config.yaml
head_dim: 64
vocab_size: 1462
norm_place: "pre"
positions: "rope"
extras: ["capped logits"]
init: "trunc"
init_std_qkv: 0.0262
init_std_o: 0.0
optimizer: "muon"
lr: 0.00627
warmup_steps: 200
decay_fraction: 0.615
final_lr_fraction: 0.0
batch_tokens: [16384, 32768, 65536]
dataset: "wikipedia_en"
MLP neurons of a small language model. Each row is named by its layer, matrix (up: input weights) and neuron, and shows model dimensions 48-239. Each number is 500 + 25 x the weight over its row's rms, rounded and kept within 0 to 999. Numbers have three digits each.
After each neuron's rows, "fires on" lists the tokens most often at its 100 highest values on Wikipedia text that the model never trained on. A number after a token or word is its count.

L4.up151:476525486496456554511510497485552509464503494495533530513501477523555496464483457495539473493436491512502512548527487510507506475533493487454496475509507516494476482487492513516498494521516536501492500513442468486500446498528515504504512524504489507534493473511525488486484468549561530492468520500545484520491495553481526495484549500507511499447501489535519507525514500512508506497467500510470513469506502474546453482555507451462455512525517524512484510504510534505482507490515511462487443514525507485532502467498484485522475517497483498504498458460506566501503487520500548510
fires on: "," 36, "." 30, "as" 10, "ied" 6, "–" 6

L8.up336:516509518504485485497513528509495485520492494476484510498475488517491498476499530531482495451488580460498496517478470481502508546499472516498523592549485509513525468508523530514486467484474480467466471486490515460482477514484500497498487467484524473505508510533476554463480534555482558481487529529488520536521476495502523551484519509529493510467556496521494498489544446471513501503473472471486499516525487541490524510540500513512489488520488507490439500491486508510449501501489511506461507501532473508493502532492457504493473505516508509493486527492530481456477500493471499492
fires on: " |" 27, " " 18, "0" 15, "1" 9, "2" 8, "9" 5

L4.up900:491505478501505491515530497490507532552510475466477495513505537515516506503491526484514537503481503514480524478510505499447477524513503485508498508472529507481531504532516475543511483456531530522533536511509526501500505463488503493519448505498492499461460512503541490473507537490499513498476434513445462512487521461494472491492525498523519487474479503511478520499506477511514491514498493526474495466468478493463544514473494457503528530502509523547475459500514553485508502483429539517482440502479513502496482552486503490490533509495489426477502536531514515536502536511526482480
fires on: " =\n\n" 34, "\n\n" 22, " station" 9, "ence" 7, ")\n\n" 5, " is" 5

L4.up507:467467513475489467476466500511488517516486520508475527524476524538554521512508519499536498531522471496463505487480487524527483463476500473528515481507512515540524487530496465509547507485481510470510465480528480473460517524578538511522545490500474520476505519529526508474499485479477553506472508518507552581472498537478552487500519462491472557520554528526514467435463524490482495454535512483506467503496511534505486469471517509511506519509491502522478494485546496483486551484518505501485505443536536505510522478470453490483550517500472474498496513491492484526518505525466531496
fires on: "\"" 39, "\"," 13, ")," 12, ")" 11, "1" 8, "2" 6

L3.up965:459461512477498519496477475513484501472549460512498440463529518528467503479488515495537498481524532500422459482496521463506508463480532510491524524485537508547520532501501526487462476486503509535473475503518475583529481495503463487500499498509509536481499469493471493518503466470497497506523501473515512545531518463511470493481481519484508472527493511497473479496539487508489561498475535524501485505502520462478493505501479502486452480496459524494510493554498476538514488497487459494489505471488498452536504507501491485511506491496476501500506482483494490473487518488478494472
fires on: " |" 83, "|" 14

L9.up754:525490452490496538504530489515453480512463505501440496501529468470523527485491508531563452496461506500488513455511537475542542499455513496506465523466493462476544515492516489494521513536512492547556478478439510479494486511512515502504498508538504489516504541525509498513531485507473500493477536480543509485508504521533501509503477497466489552554492477467529471517488520492486499527473541485474506510509493463486448537469503492474501523470482477551498460496495474472483509476481467501478508511483492525463476497456496518504508505473487488494503499492524502509461506474523493517
fires on: " v" 22, "v" 15, "b" 10, "il" 8, "u" 5, "d" 4

L5.up236:492441510488467557505505464513510467493501492482496546483481559505521456520490449535494526504490546548540515483507551510513447512510481479503453512497457521512517510438491463513494518507518520465509515515464485510436515503537582461499526490492472512519502486491521494479552496480529495479505498484464452457525497541526500449524497547498515492483477504514491547513523507467509539525461532509483501497493499456549491525506498498509500465495527508550487499522484502524493484491504516504482510511489466499487489492498497505516518489496490482507515458484496515489476480477480495516
fires on: "," 29, "od" 14, " of" 12, "d" 10, "ter" 9

L4.up298:529510517499498495475455520505546502500505522513533529485492502486521499499558506514501517469477462456491500505535586540514526484485520475450467505523511477519531495537520498518490498538499550483518496548507519532471561498514528502493490479486501517543519498476472512508511546518544511463504497478469537531488495548530517514486478484549478505482482518471489506488525457515506499494507487517537510497502499508526469474499502531522516501454520526488528496469474492488500533543489543555550512507510487497486552537504512554537482535528482520506524494507479448462467504536469484520
fires on: "ep" 39, " sup" 30, " Rep" 23

L8.up252:499488471487471437482522534490481476488487469483537448496482472513455490509510531481485473525524505495484466511515502473533523486529501512547496496491449531473498508474542492503518466505459520483517518498474506511520514486495501524544456466503495481536507540476478512529509491569536481530468466507483544533517498481511545482479508496471508492502536514484474483484467513523456494488545508506524517516437506464534489499508513471503513531542505511521509476505493512474467515496523502489478512504477525446508461538508503489484524533497495493481534471505462546467458491464530518471
fires on: "e" 25, "re" 14, "l" 10, "te" 9, "r" 8

L5.up128:476491536536474485472487496510530513514461495500499497547546448526489498492523520473456542497490499490498464554535476512530516489500486433570519468518504504500498517505509506513486477501515504501523485499513486500445473508474508447487506472509526540504454503520486525514539507490492529473491487486488521503492520485557506523514494476458489505516505519515507481475459477535475481516510475487506494500479508504531499478456491492532495486445508493533512538460505495498494512528502505484497490502519500565467457473528484515494552487475504510551477505526486496566483513542459507488
fires on: "ed" 22, "ted" 10, "le" 9, "st" 8, "ing" 8

L5.up869:498507461481509475476472513490526422489483494475533523514505521491487525514524519471544495508479483493508512506533546509512492467501516463522484499525513536492519511475502538534479495518477491513481461512512517456480516490483436471523499500486518541543499499509474466533486509466512502561527532483461547498505489507511558507473487498493457482500519510501489525517518485502536485451500499532502493489503537517517524560493471506495501542447490500466514454533491512492519505484527541542523505511484510491486469523494487512470463502504543480492476519471481458502521491533507519501
fires on: " up" 22, "2" 13, "ap" 11, " Rep" 10

L5.up159:502522504519495531493498484508498523526524504468479480484433550469506505489517488446511523516476480483487427506474477511526456462490496493466505525479446469494488480501530534467517467478492494509501487492546542521492490518516484498527464481488520523509509529513493504515487485417523532492504485458536509456492506504496489523487504469479452532527468522518483498505485454460492534507475530512506510512542513514484489493499514476464509489508511521487506516497529534505446498533507476475486513510468537510465490439500484499497526444495517522479478567514503503542444467508522497506
fires on: " comm" 31, " Comm" 26, "m" 10, "b" 5, "qu" 4

L3.up404:567476496461453443494510478514507523495468493468512492523474512525533500485523482482536511470494461487485483492530506494515459506533489532472502508495556496508518474500505495474494540499523530528464490496487495508529477485524510504509494545456557483510488497539457488487515477496505529495499522520496503500469557481509493513432498500508504515510478469505473480506483554567505509537528470519522523492460504494487499502504479483484498563485541538540485542513448515479515500461466530515533487494526483473540508467524498498487506506509517528459515503483506466481518481522480473456
fires on: "ic" 16, "er" 9, "y" 9, "g" 7, "ative" 7, " ex" 7

L8.up615:467443526505532449504480484553489513483493562508469455542470494553483539509481499504519478528485498521468464475520519489471516482514495502496517470522525460524517475518476504507509471510499492488492508483475494533462489520455498529489493511505493507496501501500475496489488480496474521514425505545509523517477507466477536495551498457485522489494497551567531466535531508507473506489492524499493537482509557540493495497516484482501515564523521483541504506511493487494537500469479531541533467488534455472486542519533462485504516475460489507512520568491497473523506508541473510485
fires on: "," 34, ")" 17, "able" 5, "itle" 5, "ated" 5, "\"" 4

L8.up598:497465539477501522498471499491461498452494479538522506449505492562476509523498503492464488472473503523556515491507497491514507511534514506517510488488499454528493479480527494516480456535501515518477476520474531525504472487503497502489502552534462521495506509529497462463501504477520481463483523478555529509529465517502517470483501488508468530482523513486504508525530556483488524528493545491505491430552515486517473527485519470472481486498499503473480498488504494509517494463518508476519478536505458496443558480509483519499489478496500488493563477481467537539525484533465524517
fires on: "." 73, "," 10

L3.up142:491511501471517456508513485472557491508516498484478478487537513537528496517472533504537460459547517459517496505525491472489513552483501535500496539525521497516477542487525557492496499488540508496478499517532476525523479496500456458476539506528564513510426493514460472477506506505539522476506480489485504508463451474573476513442518507488523502506494527520455495504530485500500493515477533551494492481514482502523466503538501475499485479502471459525502483535515482563473502510499518510525508485468499490461482513507495490501461493526497505492481521537506476501487484516509515496
fires on: ";" 52, " |" 9, "9" 8, "born" 7, "7" 7, "\n" 6

L6.up900:480530509562483512537519513457479504508514472511506489476499485490471535500510529459503490522502480493489476512508538484533487488474478555535485553495535496471508496518515493505490516504517500517549481486506529513460485496484471473540466536470474465510493536543517554504488514467480528480486444470536483513497484597494477524513485447548508500476485498556530468505523528510453512493549553496463525506527504522498495484484502504502478513498475464520449539460496536499478455491465535493483517494489470499543489469485491484498520473498491524503523518502484478493493482496504520503
fires on: " on" 78, "m" 6

L5.up812:522502487523462471495470477543502476512501539523529481538437541519479498488504490480577528558483500491466516473473515496488520534480527513460485516474527496541514485478528464510486487474532538492492541544536473464522507508501532462507499543513501497511456516493451477471531503489474474547465489507507491468519492515533525493503477480496477478521465464480464500503418516532518504469541509550501519492462473515479519487517489499481491539439487544510517506506526541471542529498473484460491499472494505494532486494522516501508491505488500519496491499490498458506536460489485490471
fires on: " of" 24, "ic" 24, "g" 8, "en" 7, " for" 6, "ag" 5

L5.up602:521486535476500456477482494504504491513445481505546454488468504495469512458526499477479473540526510488485528494508506487533483483509522492519505534492498496482467498489549519507504475477544507465538521500543489538487444473455500479511481487498502539526489494489513485494511524523538519495498493499484501496486464503511508453512485520506501451461526520498566469524482493505497499532483497509524485515488510493543556517530465544536495483482509504511531516472491518509536532528508548478507508510516457530472477468523491522467462486466513497551523491508518531517515485485456549528
fires on: "ld" 25, "ing" 13, "ed" 8, "ring" 6, "ted" 6, "cc" 5

L5.up376:510487511476502492494507502475539453497515485513535501542515506434493552488497531514505506519504504493487531508547480505539475480493505564545483498493533496472507524472500544494498446482523482508486541541523520525538467503518495501494484513475520525491515494535540502516471533500524451476535507474548459494518515487469484509485484508492514525520511549508485464529473454473484543482502478518523479478536519478493442486506510512507534499558530514487469472478494471571517529528485540497489524504470514487458497477488475468474510464511530473505458495480526495527516469451496490514
fires on: "g" 22, "m" 14, "f" 10, "up" 8

L6.up929:513472532540507486519460513482501490498512479484496439492481482524481489506487512501490505515482508475492489507515466511519454507425489492525519470531473513541503439492497505477545511532480455521515499504467469510471481460461502479462527531553505500526479475534461522487530475498495484500523497493495554475467473513482499496532503483506441525533527508504464478499476511513482499460520507451535513543491514497495481459470451535506529521474500541504501494511485519488494525467468485480513480495536508503483491435533515474481515486510495499470489488505488478557500485508495491496
fires on: "ed" 16, "2" 10, "/" 9, " had" 7, "ing" 7, "ol" 5

L4.up769:510507479482495508530475475540465442531481505467580492475447500504529557553477492531487515528542471520515484486496496535473494530519526527503506481498513527468464465488506497457479533491508495483511499496474518508536485521553499524505493506509513526544518490503534440507524512495500495503461507487513502512524505486514472529501489481518465476526463499449480524499522521504520507496491499516490513508515516503492483511486495499511502483455513534495473495533503490508479533467533459494432503500501519494499477536475493511513487496507519480522514480520515539496510459532493545456
fires on: "el" 32, "or" 14, "\n" 12, "our" 10, "ic" 8, " are" 6

L3.up635:536554528489519492499497550495469490505518477484531477509491499543505486445494524493517524463511481477509509426474497537513532493443544503508459521495499508497510550511512458498494499480486546472487494514501502516516482462496529492477501515528499531466480486551489495535502480537500484532494525473506477509459471510555511486442519478528488518475547490492499511533539525501498511488468514515497486479514481517500488514466491499507508524467512489490463490511528513516450473419488474478457522501514456482505529521532511445446510492473492542513509521532489508498487521496476519502
fires on: " of" 28, "ok" 14, "ty" 9, "ve" 8, "p" 8, " time" 7

L8.up796:469475473504468562509504520539491516574468485518521524495505449498509522547545503489518482480549504528492539507566451497546533495483553470518539455456505512502499551538514490492480485515483501512529473514544494491508481508528459505507521500480476513518511473477477476492530503495484505504542463519496504495496488485549504518513516505466527467486503519486473477481473481516499493454520518476484498434502483497511480499508511518530470504488514533480484506510489520500465509517465507497482507513539501523494470467521477483532529510473518486462497529491521486501498507487506505504
fires on: "ing" 19, "ied" 14, " en" 10, "if" 5, "ed" 4, " inv" 4

L9.up685:524524479510533504520522527487523530539478487519533480473492511504489527521495488461495528478494546478502498517531489528508474504499526517516513499503503496490531486557543526505444495475496556480483527534515518487484447525499483476515451505467519464534473536555479488539454495505493484491462511435536473485527516517506500584522527456511489492526492508470473491523511510498470532494497543505475541481473521495479533503475462477487498491499507485474513481508551522498516461479507502486507518503498505568481497520506477521498500522522525517478510524476503512526474479486532500524
fires on: " on" 31, " comm" 12, "m" 12, "is" 10, "ir" 8

L3.up2:457528472480498505506523538483495515570500473463575493498479517467509534520528525523514568522504510476465518497499532534511467486496507528511471491503459498509491490526526545492467522490507520504478513499502475527462514482468513471482437522541510518531448484486529499508512479488491517483501535473475496485511472473518485528464498512511513533546535473524453531507476511494529525535495466511472486483487438568514472523496526546518494499511511497478484483514440491445484464484518485498535525510482502534470494506505454467484487498489523523530477538461512508470473513508476453520
fires on: "y" 25, " later" 18, "or" 10, "ially" 9, " also" 8, "her" 8

L4.up376:492496465530497553517505509504474514521501527499498520508483545474538516540492479493518502501475519483500486464496464545514519498471543497543457512444508509456496489502502498505486476466512486500503483494465495518508518519519480487502464527512544560511473501488532468497545487477501510464490488508532505482472444504492513520519505521506523519499463499486490582489516519491460486492503502462489477510526488515531479532516494484514532517525474519494475534500460539487452487538551495516450553530477497483476521485493506501499510509493497528524556493508461464439523457436509491490
fires on: "ort" 24, " off" 20, " At" 14, "t" 8, " att" 8, "ing" 7

L8.up174:499508472505500484496547521479457559476503466471530496519503495496500526540426540438496492512470533466537533471494509500514520510510495451477488477535514499497475487484552502501493509498506470488460531506526498490493535484526493511509548483524546476479493538482478533569508506513490489513528476512525492499526557500545475511497514542478453512494482506492506457486539523578504564482482508523443483478467488520499487549516479511464520482497508502509504461489522505465503546474519467442490508503504513467489513486487491542492494473504475465474503465512465534501531482501490520495
fires on: " c" 53, " C" 44

L3.up634:479464474493479525504527511489482502509527491496514453484498458540475546527479513479456502505525476465487493491553518526513505498483507515484524483489526477506455512529529476517472494478514489523521473499462523530498515532565501507484528522527483481502490433487485517495500500460530527497515500456509548510498543540516502501501427440475490509518502514487496509511512446506492516467486516465576479483495454483471464439530521509502531517503489530524466489504511495511477505486522528522535473542572489509507499491529527526547456485502484506488503535513504509463481494471506538470
fires on: "==\n\n" 19, " most" 12, " were" 9, " had" 8, " name" 7, " was" 6

L3.up64:500495463491477530481503477506481522485504473530494511491477494556515474490475485504475474502505467512478510456514516497530518496527487484462515464515523505473529525495485493490456507437547525516478473475471539514502498559545538551496513521488488491505487475468500525510527506444547473507494491516493485511477481504519528475517462482471448501530517480516500514502493466479523545479465495487541522526509502502469505457494550532485519491466486537535470506511513500558494513448501519480545481519494515469499509507516529488498518509540519528519530527520546500438446497490486486460
fires on: " was" 43, " per" 15, " most" 11, "===" 6, " his" 4

L9.up444:494499530477446522476512520446527520483466492457502510493568522478527455527498514477505469499463536497494531478481465560472513499506524513528473478512492497471503493453523496513516494483502497526470513529515515566518494543526489497473494508549532487474497518458508482499508502499499516530532522493514548486506537550513483516478510507491516474512522509466520498523500501529538522445515499507457474455539482447512494521478466511515534475474488486503434497522522506517505461480508508510457489499517510515519463481517501514500472509501456526530522470489433489504476481544518506476
fires on: " c" 66, "un" 5, "6" 4, "rew" 4

L8.up820:495490547499468482504555524474464494545557505502509507522482469458470487508541529464484537538511499496511496462514491511516500489473473470532514521486459498498529492499514512490493499494521514494511498502480520480535507457514562499483485520508541513500459535511508529493490476518517478524493483456519473507506486509493474509512516491540514518476500500477513447462470498524466528487528488493518502496502511491438503533478495486525504429542520462498508493491555456508520491472508504506503523524505522527477485565519448481491523494493543508490528474502468517515498527488461490519
fires on: "th" 24, "est" 13, "ast" 11, "c" 8, "st" 7, " the" 5

L4.up576:461527530511478492512524563565462487533485503507501470482520501473525529489505529536491541528487538485516503502542502512508459500478480526504546505514516498563480472507539498518478499490498472541504461475459516498468530479472473447487472515488504541495509530493513518494501530504493505490501477505513494458454519529461488451502484484489496498500531503554464535513526487493534480484508430528457506501507439504490472486487557502514493513539470478532477516488476530471491497501504537534543471495539521549518537512510477513487467508508520482509508542499501510518472478457451501509
fires on: " first" 38, " also" 33, " later" 23

L3.up251:494510522526448492487533488529518505535478506450515546456507472499485534512502473531498494537540471501543494496462464490515524481481488478503489486521442455475475507511491467486520525503479493556494467526485480516496487483529471484522511556525487486526499525505516521519504484440540509510469460523501508498450479485524499523477484508486474536515530487537526534501496512520485550488463499490539454483515509470482488459498529484496534486544517509529468517505481490471483465488525512500500492509468534532520499494508514507488485492484442533474532553466474493464514493490524522487
fires on: "it" 65, " polit" 10, " var" 6, " two" 6, "=" 4

L3.up801:520485528515474509503516465479485485526497492490555483481512495516477492463462503475508522485507480481510450502443523469476480496488498486503483543533474471525482520486531519469448498436547508509524502516515471527489506483522463420496514480547514521504494445478497459481515524458561520530488493506521529499501501499553508531476506488498528471521486532478560456524503475499522515478465477558513507493491498485522472517512486505506475503486458507550528484547479491553504506486503506517484513512510518503482476503495474475495504496488504536525500506481530517504513518495524482496
fires on: " |" 97

L5.up411:493503519484470494494494490466463497530451518484516477451488441506488521511500484462484461459488568519478481515518501509534486459508518462519513482498459484491498534509511523543496498509472511484533466467548485512516526523520546517512485496526481534504485492501482484526470510475471501454515489506496499461538521538450483507515505531481464516516508490506513491475479518509523493529525513467507467517513546497522520493509488503484554493504455493524483478443517510490470534513488475467515452486479489547519456515502546474501499484486528507537495457538476499563489525470476513486
fires on: " the" 23, " that" 15, "ing" 15, " in" 11, " of" 7, "ed" 7

L6.up187:504466515482473495493504498493485492485510514491481466498469549520484481486513522530544547467524501468498562464478451519504461506510522518513507497489491489570465497450486526507459500473479465506478481526522456459505467475460471489527519541478494490556517476481519543497528532516509445486502512532484479502542501458525521517548489496508501511443502516507525498503465516500474512480530520507489508501514560502515499531507489492510465505553524499508468460485519483503513522485484531500502555471464505492575510497456478515526516487512520493525482504483512533474487478482508511497
fires on: "al" 21, "l" 16, "th" 11, "r" 9, "ate" 8, "d" 7

L9.up244:503491472491510486519538503504495507491456507499504474472485479499499498483474507530495489478491481471484522545460516488541471467483514510486507497540513467500540552514572481494538498545508491495530562463484518500479513490490539461518442528470493454486517515509479511509481524499505508476490538519451530536507477457486471475523500495501461493509517481471495534547480546466513509558497533404490525520481468446484464518469509487449474494503501522504495499458484515518501484496504481505525470510496508519434494479490501507520461513478524499504485498506470491458561527505475517506
fires on: "9" 28, "ch" 19, "v" 11, "u" 5, " pr" 4

L5.up897:502490490512520474473519530501518489572472537442526505519507514465492478494490510511505498475527521504442495465483479497473513457496489510473512508489431502515452522530523476491484514511484510506502519506475537507475524548519497536554516539508529537535530515493503518454496525454490489506495503537512479460478478517485515476485492514474472544496532501470529504467500493492516474456504468522488505530495466460499516513543474475496491512496471487516483495519498495468485522508457513514459574466474543504476510487505510491483450483492475482493500503524447445510500492518478463492
fires on: "/" 21, "–" 20, "-" 20, " '" 5, "end" 4

L4.up748:492500538450488530532488533503498521516483510492465550533479489528498457477489503506500513502490514509497525484476470512511510474531502494491510478471498481464448492515524542536492481524465505483437500511491455480475500482527491491474521484477492508512499434514506460480504457467548557498433521529519507526523488519561500501474493523510495497536506481495495536495540467529472553539513485540488507478511531489500526503479451477506481500553483484471494517459471482442522515458518527525499446505514508543509511500527504499538491504543467520469484535462503529469507513451541477493
fires on: "1" 41, "2" 16, "-" 14, " of" 11, "–" 6, "9" 5

L6.up411:502496483488492505517505511530538514499473489494498508493486498477456511490510467542548485448516541437479506516466499512510446492505553507511525502530503512488519516496533519505502501488460506520468511494494538441485467481483518532503483533495475456474524496446482526499497494500524508454449503504475532468483474524505483514508466478489549530486529464535458512479446543481514491498521490520469497494461502523541488508531512482501504522523497581519505497476521501511526528505481510512514463494471443496494495475479509557527484528507494503523481460456506482465486524502519498503
fires on: "or" 43, "1" 15, "9" 10, "em" 7, "u" 6, " de" 4

L6.up740:459491499515460480465527507510527506503514474486496495518491519515479471495450479468500507487548527477493510479485495484509591490545478540449493466508463511507485509492502488517509526521492489498505479524516488498507482452520516474468512515514502473524484481525484472469481506503539532501547542467494500438510530503451541492489452501527499491514517450487497478511490507530529518450518493474478487483464531489511496503513501432529497536474486526512539543472486505433495472466529528495513504477471512469515537486486482519491504516510486513443547530477472494512542484536521495520
fires on: "ive" 20, " of" 11, "ay" 10, "ative" 7, " and" 6

L5.up307:467498504504461504503477523550474511480459535501505468512514509503517456469522485521519480491518505533504501571509448510508547492480522487450548512505478479525494502446514493484484506517432496458533520521493517475460458500508545494499552499533487496480508516478539486498487522495532514490505483529552482491501524494498510490510492481491483489512455513474527554497507491516504511550513498490521500437531476509490507535450518484529444515486469501496477458513487516545558488476530533497504501495469480512494485479478482527465478490465519550503504482514465528524472452468486506487
fires on: "th" 36, "st" 18, "nd" 15, "d" 13, "ite" 5

L3.up786:473477519501463493531484501512468515489517518474464480511485547458488502490476526520532510517490481467508543495534494518473456489475528528477472477488489513476475482523517469555500505498484474506501492507511483471488507510523508500478468447515478500491526512518495536477501556518489490479466470481481501494472498469473474510519521501494501495493537497548469489520508500464518478480492550533463482476497541527544478507491486451503522521554529505484465491545508501519512452441485555487514470495464495491529506547498520507516513465504502466535464476517545481468499526491479462475
fires on: "l" 42, "ate" 14, "\n\n" 12, " under" 12, ")\n\n" 6, "ly" 6

L4.up211:503494522494555503482490509532505507515537478463478502501512496592479513501446469519499548498523451498539500519462457508534521506471557503522449531504546483468510489467519515543519504469529491480501477459507470476508517509518512499461507537512464547542479460490501469501504486506492489479521511488507467513443507482547495500504501440502492503466494536484521520495511534474504526514498488499516535483524440503532502490514489527521491542460465496478477505447553537509479538501501468562483500509465471499500506504462493509492470495483536545525494499502467504459514465471517517510
fires on: "t" 80, "ve" 7, "and" 5

L3.up937:491482519536467526476533477488546504497528466515517542492490503537522504461490462504462483484550483496467529455499490506571505498471507483511533481516504479467499545486491453510441490479509506496502487503462569548489512523547483545514510553486477482462488502455524498467478492449547500532536512449535511492455497534514527515487417529470485488472516479460492511501491498512490548514490480503528509516479487431506463475479483456512507478513519528533482521515523495534487524451509495462508485478527512475497512503498535514497490471500524532481489468503492517497537515482496517477
fires on: " of" 16, "===" 14, "'s" 12, "=" 8, " his" 8, "ied" 5

L3.up536:453464497491534448476492533489484472482522493499467474488479477539496497513473528480444493511540524494497485523508513497500496519530462478502469491545505513463480549541492477481475483449487495527505507434515501501481540550522504503463525499514492526490514494533495518484441509440493477498494473477478496498513465504497468501496458452521495525502520498551509501552505489515479474514506495476566503482535488434518510511474523530504501513475503539509493476483518526495501510550491530497478468504518499512522471460514521518541513525514508537498522478476488510514513491468482483515
fires on: " they" 17, " was" 14, " were" 11, " had" 7, " from" 5, " and" 5

L5.up836:513508532449456517483576510508496514484480486513526454532509502489548518511547484454499475488515510527534490474456503484476476502528522517489508537478509509470472483505491507536468573517514526527516444503489490509504478516482489481482493490493516516504527502512515484461473485536451465504461523503502468495524555519501500510453527485500474502490476489489512490503489507530511511508488458525443499473487552447487514457479526496524507571486504484520499493496499529507510510478545529501513507491490515494473471427475492501497520522484503489505499506559442436552520489518496467471
fires on: "ic" 24, " and" 14, "ical" 12, "y" 12, " of" 7, "ity" 6

L6.up942:505533556497512479522499485463508473479461479511512511495492511469482489506460487512547525477436522483431520503497502527508510495517499484506506519464506520500544472516486560472510490499498525522526412492490563531482522495520549477468472487512547524509504525529511481521453524484474477484501504518461496492514570543531430489457490494536499506490483524496509473497507516488457436543507550479472516477497480469485547498484517452503492527489520500500501516493512490516525477501488463469501478474493500472481514484494468445504510504483492519482537501504514482497546483465513488497
fires on: "p" 30, "m" 21, "f" 8, "y" 6, "ap" 5, "ip" 5

L9.up984:444489527487475485496518487497514533501473539491500484534490539499500500536499510528485509483458541492496502526462517476488481495456525492485561493520547510505501452508486507534486499497542508481523481500468517511502509470470481515477480518510497519539500458479497505503512503455492468503509508487547483480510500465533489517485509518455533513528465518540494513493492539510529502489525519493507514512552506449528502516533491514452496524504456490535493533477473508468481515510472522458470469469531555545470557476466532531489457513529487501562489503510554532518497512531532457477
fires on: "l" 15, " s" 14, "ill" 12, " n" 9, " ann" 6, " is" 4

L6.up654:495531532507499506543528458452485484531463517533503500509465473471472519516503483494466467546461512482478532521534466533477511560483489517485496525520513488543491485529496504467534501520495524518473481464482494474499468464472517504533509548517476513524511508556497480489454541489508478541481497513489509519504519509521477527556520492551438517477525508496474483500463483500503527508523473482502512493536516496499515485508474502529491480469529485464549483490486454470515495476477454528458471507471539497403484502475471467517514476481491495514520544545524507504507553474488522508
fires on: "iver" 17, "est" 15, "st" 10, "m" 6, "ed" 6, "ack" 5

L8.up612:484520489515487426453510512490469470496451524487516465502485504536516475524486512482515490505480522415482513503482483458522526486503459510507473504492451498489487472507467488506488478496486499494491489479533499537495499516532474494484515495514527503495517534537525517531523512502498475500490516508558485469508511485515525473481490457479535498518487513530516461426499546477449503457519531506521479476472474506502487488444532512488471515470494505522543510467488501507475524476516492481530479513529556471461521523514517549484506506488507517522544527475487493476466476466515499494
fires on: "n" 45, " bl" 13, "e" 9, "l" 6

L4.up420:531477529512475484503470481504541509509490488508458488496578485512508555471509493476451484493523575509518506504473527487512534506468482494536467504481543495493521525533457535544466437498484502461471506498555516477494467547515496475505492457489493506514501490546529514517517502497492485531491504512455503492474559503482493495536519441539483521515572503535500495512500517510445475517479519478508491522484513506507465496495474513535473497516485481545566526493490514535485527516509501513488482526504505512505507489498472479480528495465492476511494538464566524554484481536464508470
fires on: "ed" 20, "ied" 15, "ted" 7, "ved" 6, "age" 6

L3.up335:497465533512523494516533520517510522503496507499455475492479518536542500530470505520464512499522493535533539510486528501494525482474542546525492498524536544459495517505520496504528492489549494519466508508519490525486488513497522480534490510490509490514501517471484475545516514475526493533507508544507489528474530448529489544531478489463483457489499549550488488498552455503493525559461538485495500496495475491463480484469490527483457512485496529483517520490505467461560506489465489536456503473489499477486504537504459499470470513502473490474540475473484504470512455471485546486
fires on: " Har" 28, " found" 18, "t" 15, "al" 11, "ar" 7, "|---" 7

L4.up384:511510498520525515476505484496500524504487512506507481494486502535501505480493471505528489487483451505557502543507496486457536503484505528536485520464506491493525508461528519528513478494491499526504548484468477478503504491516495515489529496520468513456523488521519493460516500508472463506499497473538484459502463484547511459479475464532440518479509503539515522540508519535516481529530543509474505465474498481526522479487527518526517539450487514540464555447468493533540497534474472492494462529477462554483482491481513527465490512479554522509537501547472500520495479518485493498
fires on: "us" 37, "os" 37, "t" 11, "es" 7, "ish" 4

L4.up760:522492501482496585484530481515513486477503494539521516456508475518512482506503508531498495518492473492505528510504546487489529497529500516495449537555513459544475533507486535499526488503522481471525507484481494500495404495500501469521520504481485526540488493525487482481522492525533470492516479511489492506473483432527474500475492520488509468502467520511469530508488512479584522550461528552500481468491491472515490499515461468524476481481499531510468501503492511551532513505510530521507523515502477510509490478498516499501504497476522518457443483490556504501471491504483539548
fires on: "," 24, "st" 19, "nd" 15, "d" 12, " February" 6, " August" 4

L9.up676:537498506507507527513519520506477488560494490497503510522488509495492524475512542541523538520488534543477513543504485515515492448499504525527519480445492489528487499509502508483499510494515504470482496544482505513495519466510496479506489519524468526504480505494467525499508501518501482491504486483544483487501485500498534478500467512500514488495497530495524506491506502520480540524495490550519518504505506535460547483419462522503482487506500531502456528470476535487536551549528539505532487508508518523461522554490501492508493444503479507483525504506478522465509501415514451499
fires on: " of" 14, " the" 14, "-" 12, " ab" 9, "m" 5, "f" 4

L3.up687:518493501513497501527539490503474496546469512514484450463514529485488440485445518561506463478525483521481509469506491475508452463491508532479523496528495488477540526490492540513462485514549503502543480518515506498516460530477487499513491560490518518534478516434540472523513516492508525530450478503520492455473495471487510516527476460495518484528467470472508505507481475512525491480525461480504475476530548485528499473523479491508483519479534496496490516526528521506484503450452514499502521474505522492536508528517484511510502474467487516498492502516456509490545499493447526477
fires on: " he" 19, "-" 10, "===" 7, " un" 6, " and" 6, " •" 5

L3.up847:506485542495504488517489486538498476513456519522542493526462508512500523459483531523500525514519449559545499477456456493498485491480496475531491533518463540513489487512530545486484506460487506457482530528473503474496464468491509488507543500476510474535505509478481468509513499529494526521465530521518443461540505483520487500526492493529482512495480458488492544500522498521517512448502518449497505473486482553469487487476523537509477498454490523541498483519496532511524523469475445477494506513500509526507472485480489498468509468500462554486484491506526514462498514541487552494
fires on: "es" 25, "el" 12, "ur" 10, "s" 9, "or" 7, "e" 6